Weights of a small GPT-style language model, trained from scratch on English Wikipedia: 13987 steps.
MLP neurons of a small language model. Each row is named by its layer, matrix (gate and up: input weights) and neuron, and shows model dimensions 64-159. Each number is 128 + 24 x the weight over its row's rms, rounded and kept within 0 to 255. Numbers have three digits each. A neuron's up and down rows have the sign that makes its largest values positive.
A block is one neuron, or neurons of one layer that tend to fire together. After each block is what it responds to, as a language model described it from the Wikipedia text at the highest values.

L7.gate33:120131151118143180141176117116128142111154115094147135078139114161140151096153059105153177082170147098124127067107116165150116129124135107105138120118099146104118127146137098163144165132089101117159132159140094157122126101126117132140153112123141156147155141083111099118143131110115105154
L7.up33:092123142145091118086087133158128173160195152164134128141128130113134103135099114118139128146131142134132100130152096128181132098116144122123080152142109107133081149107113131115071112111104109217140186099146136155154114135112114087140146121155117131115121110124144123125131116090115091123
L7.gate90:155107122164167135127094120100125169129154128126130157101112115107121118116132115136179112160115133116146109129135160152143156129116147111107143110149146113111093132118131156126175130092100133125110106109105136122133099128144138114086117094110111119117116139101132134092140143103154115143
L7.up90:096076178131102148118126112148133141156176134142149161181129143099127129099139154138120156116129172123175174100141172154192119098132107116148118177120066116122127097130152096087137104099163113163146150167131127107149139133094096152127135128120153083139126119134139112112111082105164118157
L7.gate389:116106101145099144095119164141146130087131169142127144089158159164121103079168109111142133087151186117176098110116119079136100103089106117178144121134146131135114113150201113145175115103121156132154118119154124123149119140133136080132163118133155116126126114156142125087114139145126096157
L7.up389:101122082123179132103146148136160162130080127112153145147156083130114141105190133120117118116145194119166147106107099098171142123068153122148107137109128126096160149145143104110156115095151117168132116129133132112135123136131199117131119135165117182163080105136127152119132087153105099146
L7.gate468:107111135110109137144134091105135136118130112117172081142147105120144124111127149164141146144110151149107164087120134126102109105135134132107114123140076145158083143062119096110112114153096076176094174153108116137099113125160100110157138104151134172134136125104100162090120134125110119127
L7.up468:088117127127133141154097123120108126134180106107137120109133125158125112069127118140071128146105121128104152147116130134105155125108152132142128095119110109101122140117121165178092115093121108121104164155157102117116144121091124103162110080141098107112132145138101143102086105121142144095
L7.gate555:130111155138126164071152112120138215172156138121185169115110140115134122123131100081132169118121159135149120121136121126196112089142125105146122087148118128164099166105112127119115105099095111142141142139148136136130106161153105099122145153136131147125144133151115108131125137107087136146
L7.up555:087109171124131112112115121155175109161155133082120120138163138135112096091146112135140165107123130133133104069127142072134123109144165139143085082091128119106106143075112131121143093121134171142129175175127136123130107133141089105163117142147115090151108128121169095143163120143108116097
L7.gate635:097141126186118138101122107140104060174116116148147130125144105151129173108096121106195135132104151112122148115093109116152120122089084164117135131127124072121145130130070153093126108140093123133180134136138120168138171141148118117142164091170109116145106076114088107138149153155115100080
L7.up635:133104184123151125075125141122161105153135130101123103094133139164091128126134121077096127119147119137152132118106094091133158102121114090152130128114144166109158149111104104125094066139118138155154110139111124119122142136132078136111128112131151156154157147150167160099134121116105128156
L7.gate642:132118112158184136126152148143144135124141083143130143091100149133097096121113113161106097139150115092152156150100132156099117147105109113114108116112131133148141100120093151172098125129117175138148104125141158141105113091094160139135152127118154133106125123088096123109140172113145139110
L7.up642:117077162145151153102139098134102168164150147132145162125117099134069093119146120121090128094115147129130127130129140125170168139145124128128084143143150115142113153131133138128146112095142129175121157159157147171135109114122096111108123125186117146112099147126138116144124129171112114133
L7.gate695:127138144156117119107141129098170186139150098148185108141156130116157119132137117127149104135147197192132102129143115148140123171109108126096123161152126158129077146133101097138078111133154150160166144148160187138148074114105122132103128154148150135160113155162141132131093168128132133129
L7.up695:174154123106121156129123111138103122148163086120134135112112052141097092126172189116130166106143146153112128115139135090149123101169160159132099108120095110147145109112172117142111154168124167142114118145092147123115146105137117146122119154114118159149123094124101124117130087152115157156
L7.gate738:117117166084132117086121137141108142139109099119116169079101114118112109055138163153124140127100115111181108150149177112143124095126139094211129142129082127129138120112142110119137128109115128140113178155162123105138141127138110168107150166105131101105125153141149135091122143095132137148
L7.up738:131118099133150128156131123111134137118151126089137176065150119134064090118144152136167161129126087122124135116144154137157184120132158123142160124138138130107111102131130118143130104114093111145095119155148159128105083138119139135127148139122114132116126141103141118115142110116129144142
L7.gate763:094139158109137099111141128145095143155104050131171161132148156099102137116158048140112130132153186135124159115105140153120087173124148152099100130132140141102125174105111132129135125108124130150121130158134132136137135129126132142116135112165113143088121134128153143086158136132131144071
L7.up763:086143077112131177107143147130140128120116134134117140111103158123117158156135140156105116106098106125124119094141168112163159144114143117102119098141138126134186121149118144099154151152087120150121137120132153133102110134178130124139113098147107086139113154144128127150137129161137134148
L7.gate795:124124147134173136124144133143161135164187120160161136111141118107126165093082107153131150093195158128130157100165111125161093162183109142125112147118077133192134116102124132124064155093137116166166120150111155142137121141072080101144154134179117133118124180142167112106105145138135103159
L7.up795:109129140162103131079146103151150128136101118136079153160135142157109120139156133115096164141156143125136129123143132150138132051144089156129126102140128127084115158145147164102129139114076125170090134118118078086137113116147114151106168137167156109124092164139121137107157146096088144116
L7.gate888:157111118150125118100121139116160139160122123166130150121119132149134168133128106073154154079107117114134131128119051138167114091139105121138120120114102134142127173103157134133099114138120109157195153127160174136136134090117138113117118083179131134108056123107134088122108130101100079157
L7.up888:147095078119109115095121140097137158148134152107112140149099105138125111113145122098110126130129123127152149142127137136101130122109099139163128117090159156102131143138138131146131140139118108160138124154136126156162157046100128121174140111124129148144111159144122108108106091114107128121
L7.gate1003:128142151142142109144099150084116140119095100150127185100153135117155108069123147084149160133144136151149126145148117142097106086115158138196104100140125101132130115134134111112114145090157104124162132122174071124142127099120137127115102088119069116138094121133117096124125115154115126130
L7.up1003:116093150115142114109117135130159118148113155106155143087124128152117129110128154129128150139149139118137140122121135119131123063131129160114118092171102137134150116132180093162128147102147100122179148163147114115078115121113077118158132195157137144163139153194163094143099131155093130158
L7.gate1045:102149098150144101149146143105149115140152106148170127158138139180071154141178144078147142112156158151110165112132133117136112165148158130115124144100148086130140117097125090142092113124146100210149167092159160130163116125106076117140154117140151121103145103146180135149112146117075143124
L7.up1045:099111120128118099112125138127172109145114096123132156165085156140132180114141137109097163145134160113123123125123122164133108143092172142095156151123150148114100137119108141125090137109138130151127176122123185147120143124120166148128099099138125108153133164108153112148137098154114109156
L7.gate1109:187136152157114098128162123102162160143123124108148121105124143119113119090094130129163148124103138117125124101163127125154158128143143096182124095154136132093076115095112126099147134121137127120134112120140075154113096116134139148070114145120111108111152142131105113134160135134135124128
L7.up1109:126129149158149157064133148168122121177099147152167142143110117113149116097186114059080179107091123118132099120157139116151120115143132096141128094120092139124130161110106085113127121106120109127177148110155152111127106086110093078133116102147163139117172128137119112101120173131112113148
L7.gate1241:122133133145139162137120149133118142174129114121145063109149126149152159135136097111159135110123160130149119110120114130133126104124132103173109125092121131103105108101103118121114117122104125166120127123128131155144139126139108101137135106157130141129141100158111123138129179098131135115
L7.up1241:121133139144097132114118122142119151086173106143126136128074140085113141157135148093149131116122143148182123117133150170125194132170138150157094132177114091118116133134104147109145143121135127122166169112135104152121123112145144102090152110090072162108125171114110144170154146181117141111
Description: Final suffix pieces that finish a split word, mostly adverb endings such as select-ively, joint-ly and remark-ably, plus -ors and -ive, and also and or or right after a noun.

L3.gate888:131148131156100123124137113114162112140131091167147109139146169167134152170109153119148096161147127093109097141152117123139188130115163100112088085159099191142123109122101063107073106099118163121138100135144169124138156133135120113126101102125144134096096098123155110121099120106149164152
L3.up888:123124132142074124152145150078109165157110097105114100168121109154127100104097151120157091104132131147130115147116139164149119125149132149137103138115119117123117137099143156147131114117105110123120104134165145087053133142146089134115150100073093164156134119100105132111131110146091128131
L3.gate956:156158175123134110113139155126116125142110117096137119122141136127157117133127167094140129138176136121158111108089142159131155144156127105094125119183098145153144136095122069134171141106140125097141108130141135149113121125132121196108159102130112148135150123089167164136140086108142118139
L3.up956:094107164137113102167081141112186162143124131114139103126124126100127109139097127151161130147152161110128159135179070130134173132108113139107138113169113111149118145160129084135104112119126096119135114147139123174094092119163128128078093136093097125119131128154109143119105134118105145125
L3.gate1112:151106110156130111109162151098143105122167101136106145116161133162150148187106118155144084167107121157139103117145059106139081130124139157115136148175147154088092111145109147107121154114169124161112111142104153140119158132110148173070144171130141135151146204086119148127118089099138101135
L3.up1112:125153161176131083135136146127092117187094080121163119102140110122087095101129141134157149147126143133105125105159142160129132138118116075183170103138139142116111136095154111140096159108125114147138121087156145097114132138135132162098133165067125133109146108120115105060136095126152122116
L3.gate1182:113120129143143144144131169106131163130161083131139110114160123106135092088214147156110132147133128094101163130180119174125107148107105135149161146088105129100129164131114120111135104098102091148128166138180124119086119115094144154143128124122143154155088065131083115122117154097110103121
L3.up1182:113103144182147129106149172131151116104148106172128130136115163156089124166104113127120137148127104156157158163159120127116150141083135145116113115076132124131149092109158147136109131143146119124169135121144162141125164149109146134082076129136111124126134145138073127131162146098147124072
Description: Mainly the -ly ending that completes a word, as in first-ly, open-ly, rare-ly, sick-ly; weaker on sentence-initial It and nouns like record, title, Division.

L7.gate62:198109118126097134114158107130109122123108126182143121132103124119111166122140140111140137138134122163154120120123138094139129131113158120120175139156196123135134126080129108099157163136160139119140126132129111186084131133127098134162123103098137136100115094152123125113165062113165108146
L7.up62:167115123124162152135187141160161108165111163159132144165160139153166139122135146102134137127126116087124132133141135103137139126123123078096124161134128098128107141122141128124129134164149111115150125155087109155128129138126124119162119116114114178087132090215110152082162123151124115114
L7.gate72:148105123141146127155092090100135148106089113096115147110106099139098164113108149148107091138137097146123134153153171125094124106106139128118112113108081107115175114131142126156156126161139132099099141146149080125125095127145120179146117148128118153091120122128099106085137166114114131152
L7.up72:119122146144141139155106109108096099123121135148120126137117108111118142122189160114146124109132129114112142125131084139116116155110155107150165147115125128108119140104096163137146107124114132098098115161158097147098088114162153135158102116111120129166109105085124078159074167105127115136
L7.gate124:099154129122113136117084135130091104106156163123133143139162104103109123109148104105172111125140119145112141111109131093100110167151117108119141124126152099109129102126133133140116137130140139166131106158108103144136109125153119148113115084127153133152140128121148124125124154154130120133
L7.up124:115160167183118104129076134147107140117103116137136140132140151134140132143190113135169102120103115149109108110120130114109139148131131111151115126108127095139141107117144119139163138154114192112123160115122109118129146116177109119132074136098164116120183075119115109140185123132123112099
L7.gate165:123154114092141132127090136156122136121116115148128126087100158098113172142101110122142117124126137167160169113096128168067134147132105122128133135085144096122152128155135122146132146107117128151105088121072136134162091096114111138099135143110116154121081117129178086115129188173131132116
L7.up165:204158087108091146139136128084091107120114096144101135107124111086122107161134133147126142156087099144145157131125167138094142116113130163119145148122132139100144098146105100178163156133125136039076147149084090130122134123107173116104084141087133128124113092073095123127151124087131137147
L7.gate183:171150100108149142112118150116133133096131118133135150085092149092143097159129093137175125155099115139145134111131103179111173135140166112128109113110151104117112159125086153126169177166111107118142107126158080128133135076133119112164137126095166113122143093095136138079143117055123116096
L7.up183:156113096098117126109127183094103145146119119126110154136100155106144116136115157089133081148082128135161140122104133162169162161113110160177126134132131143119120144129120164160131129165167122140134129077142131145091109116089146117163115114182142113160123090107126132135096114120107101112
L7.gate339:095119110144127096147159127135132114157091121105153108103124127127080151115138150145083112116125146156129144110154133118116105115134144162144113134160160154102131111151131136154135160162129155105096076113110120144096132111123142141158101131128154133098095097143128143097095127129134148142
L7.up339:130107154150113122143110132135100109135089128131129138114081077089135104108131121154115130134091154106130120122147129134101114115102122155121044129165114134116136106119119116127172132122156157124122111105143062146097157091121119124146058083079146095102172125162129098101116095125141137158
L7.gate450:144157098142092132146106161099111094168087133172102106114116137152131145125123115132102111127120112119134084096186145161146125062124125102138136143091142145149123135092143173145153114162139148120164144148135117137113159113163092131102109144118133115124130154160112133132119144073107142133
L7.up450:145113125103138112085138128098127080137125166168082148153122108099112085104129121145147128108138133131159137135131114124096123163151146125159170102134139111130102133090154145143112096139133145129129122143149136151135142151165149157126139149097139153110164158122138108110099114133129146161
L7.gate495:144126157147144127137147102119099104126080111138132084076141153136137106128106117094162143123077115155086128138090116140124133140172152097148109141161164154127156096127098127117144129073134115139121145119147108103096094073102123058141187122099135113093148099129139121124129135099109154087
L7.up495:129152095120134107114159135155184092137141145173105128116134150118173127150108159083099144117117092113146148081120115146115142127168141145142132120093139146121130122151073133137108104177128152107116108074104112146080100153156169151073101149094166065090127126142140127121164127129133170129
L7.gate675:148134150094113127164141142106121133115121118154134126126136135098085142132147088122125122135119133110105111125142094145087167160132131164167109155146155167124130131153162167129172164145085098200087103136077109189142121084176104125129115103102138116123104103166096098110135116097116133136
L7.up675:142114134123086114132132116113111103166088122126121103136145102114111149134093115155143113164091112124089150109136113136152155144138187109128122139112137160136160137168121133139122139157082119158144135153118108128099132108123142135110094094168153148136083145102114135107125119111108158137
L7.gate696:137136066130118137116154104172116100166108084114125123090132132074177166129132156127114121141123082091094158146124146105123141163155149131113097139131122159165159092113122155125158139139149119100108128120072120141110137114131086144103126131099110136102128080109103121142124143081141153163
L7.up696:172123155156120129120115133142125151105138142165114138130154103111109144112145149118099180086174155105124092157112154158098125136177176169093112119165133098153138102106146137163081164119149122160134163143130129114075124135117145137173137160131104124121155095135127101073117084138152098109
L7.gate699:154136159150123084159124070145122100140147105099140096146124081121127119116121135174147149173162129113107145121122143127099096124117133074176097141086114141117122102111152106076099105115178144117132101127127105181154161123189132139128162105151125138105121139089108117131129134111151147118
L7.up699:126125060149130081148171132144103113140091122106135124117163127117130129123115148130146131089105142181116161106117141108123131117107110079140156107089139119082147097133118124129139098165162164099128146164148103113110119162154149142137121100091201142128130110149094124089132136116108160158
L7.gate733:120127078118066144134168096138115128107151133121127149143087142104111139132112120143139151092138126133111144105137129105120136143114115138125169135147115123120079096119065126131119147150119128124112148096115096127118125126139122130092116147139069141165116159158132091133163098113127123140
L7.up733:111122097072139119146128165119128078121124142098115132146140111134137167145131138133144173126138045172157169136112119096121136133123136118074104151133111132141106107157102144141141130150108135091132180067125074116123142141151147137115109117099127108127137102123104096119169143120122163143
L7.gate1011:150104121127140091138109083129145090173129123110097114121134060096125127124132160121118133099165152174134191117095164111117109121129136119110120106136125137120157110149114157112122159113164104094066118161123128124114148168129129135107151120097111142124158149170121094131103096107165137137
L7.up1011:082123114113061154172124091148138122134138106155132097116164141120131164114152147137133111131108146129111097158128093088110128085126125150117132121114142087099150138121215130109141121121066146134081100118162120156164129115145132131123118146100142091132137101140154090096100150161112110155
L7.gate1033:147154143148091156095155144127115104079134098119124141133096100075139141107100093124142143140120090116097138113116139114112127130146119125111152115092114094133133135146114145153136141125178128128136134134123110128158143134130164149085113156158136174149148151133140115125129129119165132181
L7.up1033:146129136125117136108141125138128164144163112124155151135124122100139156128142161130170118129145128140140146098100117111154091126115141127150128147127120128129105098096090156162119112124134152136106174159147085142158162140132128166125131110138126152113136112147044131112108094133111151112
L7.gate1074:130130143133145167107146092124131127122143077111160094097116101118094099151132102175190123114106100183126100121146154136114121167168105165155133064160135136122195106133086128154150100155126156116136130173121131119110110098178114128117138154123128124158126147158092170139103087115158141139
L7.up1074:156112139123138148146132109132091143117140074120104120100127095139167138139100151119111106160096122102157104118151140145135116090159086142097109121104131120101120138139092132145160125083133157111123109130110112125106169132128164176128111134115151110149139109115137126128125165164150130081
L7.gate1249:151155145125089156152159144121087136143090138123143148101109164106132144108156123160119158105135141141116159161096150128145135132142118138135140129171148130129168099114163153140165147128104127130107080123104117148112095092126112133124118136077083161158136110120072087082124105124157144133
L7.up1249:104151125081077166116125134151096100113108169154111138130141126124099169138162132123129134141120145146185087115168159107142074109125088171144127173105178142151106090153070184115090156135141121125118109053117119158115151134156099093106134108140114143118120078127120108162118116125158129138
Description: The second word-piece of a capitalized name or word split after its first letter, especially at paragraph or heading starts, such as H-at-akka, F-red-erik, H-ud-dersfield.

L5.gate53:160123155161142159134140101173142141161170113132138137138079124135139069127142130133166162130092151154106171101146154157138137123113134113107132161100085147132115139089116101146123108141136130154178155152117076123148150145123121121161112144185133070128124109115162098109083113096130101147
L5.up53:086090164134102127171116136137120108137167124164156163133143164140132153137113136156102135142122113121182118134135146105173107127110139123132101076119120175069136118137126123119105129099103114122138136094154157163103137130135146167137123090121081182122146153117093140135119146100111179135
Description: Adverbs that intensify or narrow a claim mid-sentence, often after a comma or verb, e.g. particularly, especially, greatly, notably; weaker on other -ly adverbs and stray word pieces.

L3.gate30:164137169107109149161165116153130146118123099105086157137124140100123122140143099098130118120092118195147121116111075124146107069121133135164150129171116105135124101129125109191110139127090154096103136121117167138171119139140129148149127151131104127117182128115145127115153071124112133115
L3.up30:079127116103148166132105126129151122055126141139157159115142141144112145131148127149158113072142082096146141101120140120143124142142138178109105101129160169108094125146089110118121103169147134112129134107099098126099112144135120143136154145178148143145164117142144159145134168152115134140
L3.gate324:158125154128072105094161134162093175135133122140112178111087112132067066145129103102111150113155153147152156116114127154170132153118097149120126163146095141097118115106094109164149109131120141163156135120109110081159149106140135132145160129154118123122153125157126141098117141122084107123
L3.up324:100145119129127171148110121112155095077142164110120149143166151111140188149171141142119130080144112126155135127133136096135144136128144135092160138106097174113109127153139126124097127159137166096102129136074118156121083156139145139133160124153172127174152139118162138131145147194121144148
L3.gate448:109103143154155141141115101109156147138135173122118169172137120192129136108159143105079095130139124082136103119097104129143125105086126120129135125162152172097132134112155165166115100121123130101108147097122115162150112148137086148104173151108125135115169144155152112126128129124095124126
L3.up448:131121119168147103143117083123170174143143143139128157142132122155129174091164107125108105098155135113109095139128097134124110088091095124122117134169130195112125147079156155145139124106146138136099140096134107173141132155139083141142162123114136166064130136141131101165089142121094084154
L3.gate804:132133098174120115151110102117155149113137104146147123124168121127139137113129135118140077103168120124146135146140119125139149118114159152114138119130144166129160157129117162131084117137135106130065176113118119125102168136108106148142105142128106136080138121135130140101122122135099130120
L3.up804:112139141150181141091125138092152104130124158100121137114120098180129122116110112144113110191132092118125116115126125140143135132122123136115115134139185134134141112114157137134131117106163123089146114140130143111129137130151108134113129145160136143117155111102155097119153076118100105103
Description: Final pieces of plural nouns or names, often split across tokens, such as Bul-lets, Sh-arks, p-iles, Cott-ages, or whole plural words like stones, faces, funds.

L5.gate766:129131094135084074109183095118169096149084138130152130134131140133107164104118158174112134122158147162115122131150106143099116129162109123164115147147112127165142138123146138115089120128120078132123147095125136145125100080138117129114134148094140143139126138156095116127114104117141099116
L5.up766:123090092149126096123171122127146106142091134136164139189148120161118137102135128165125157136107173190117121140138110122104113127165126142131126150125140114122149115122121135116077079157130085117120143137159131134156110084131123112110118137096127095135121160129114134135126094107127167136
Description: Opening == or === equals signs that start a Wikipedia section heading after a paragraph break, as in ==History==, === Parking ===; also the closing = of a page title.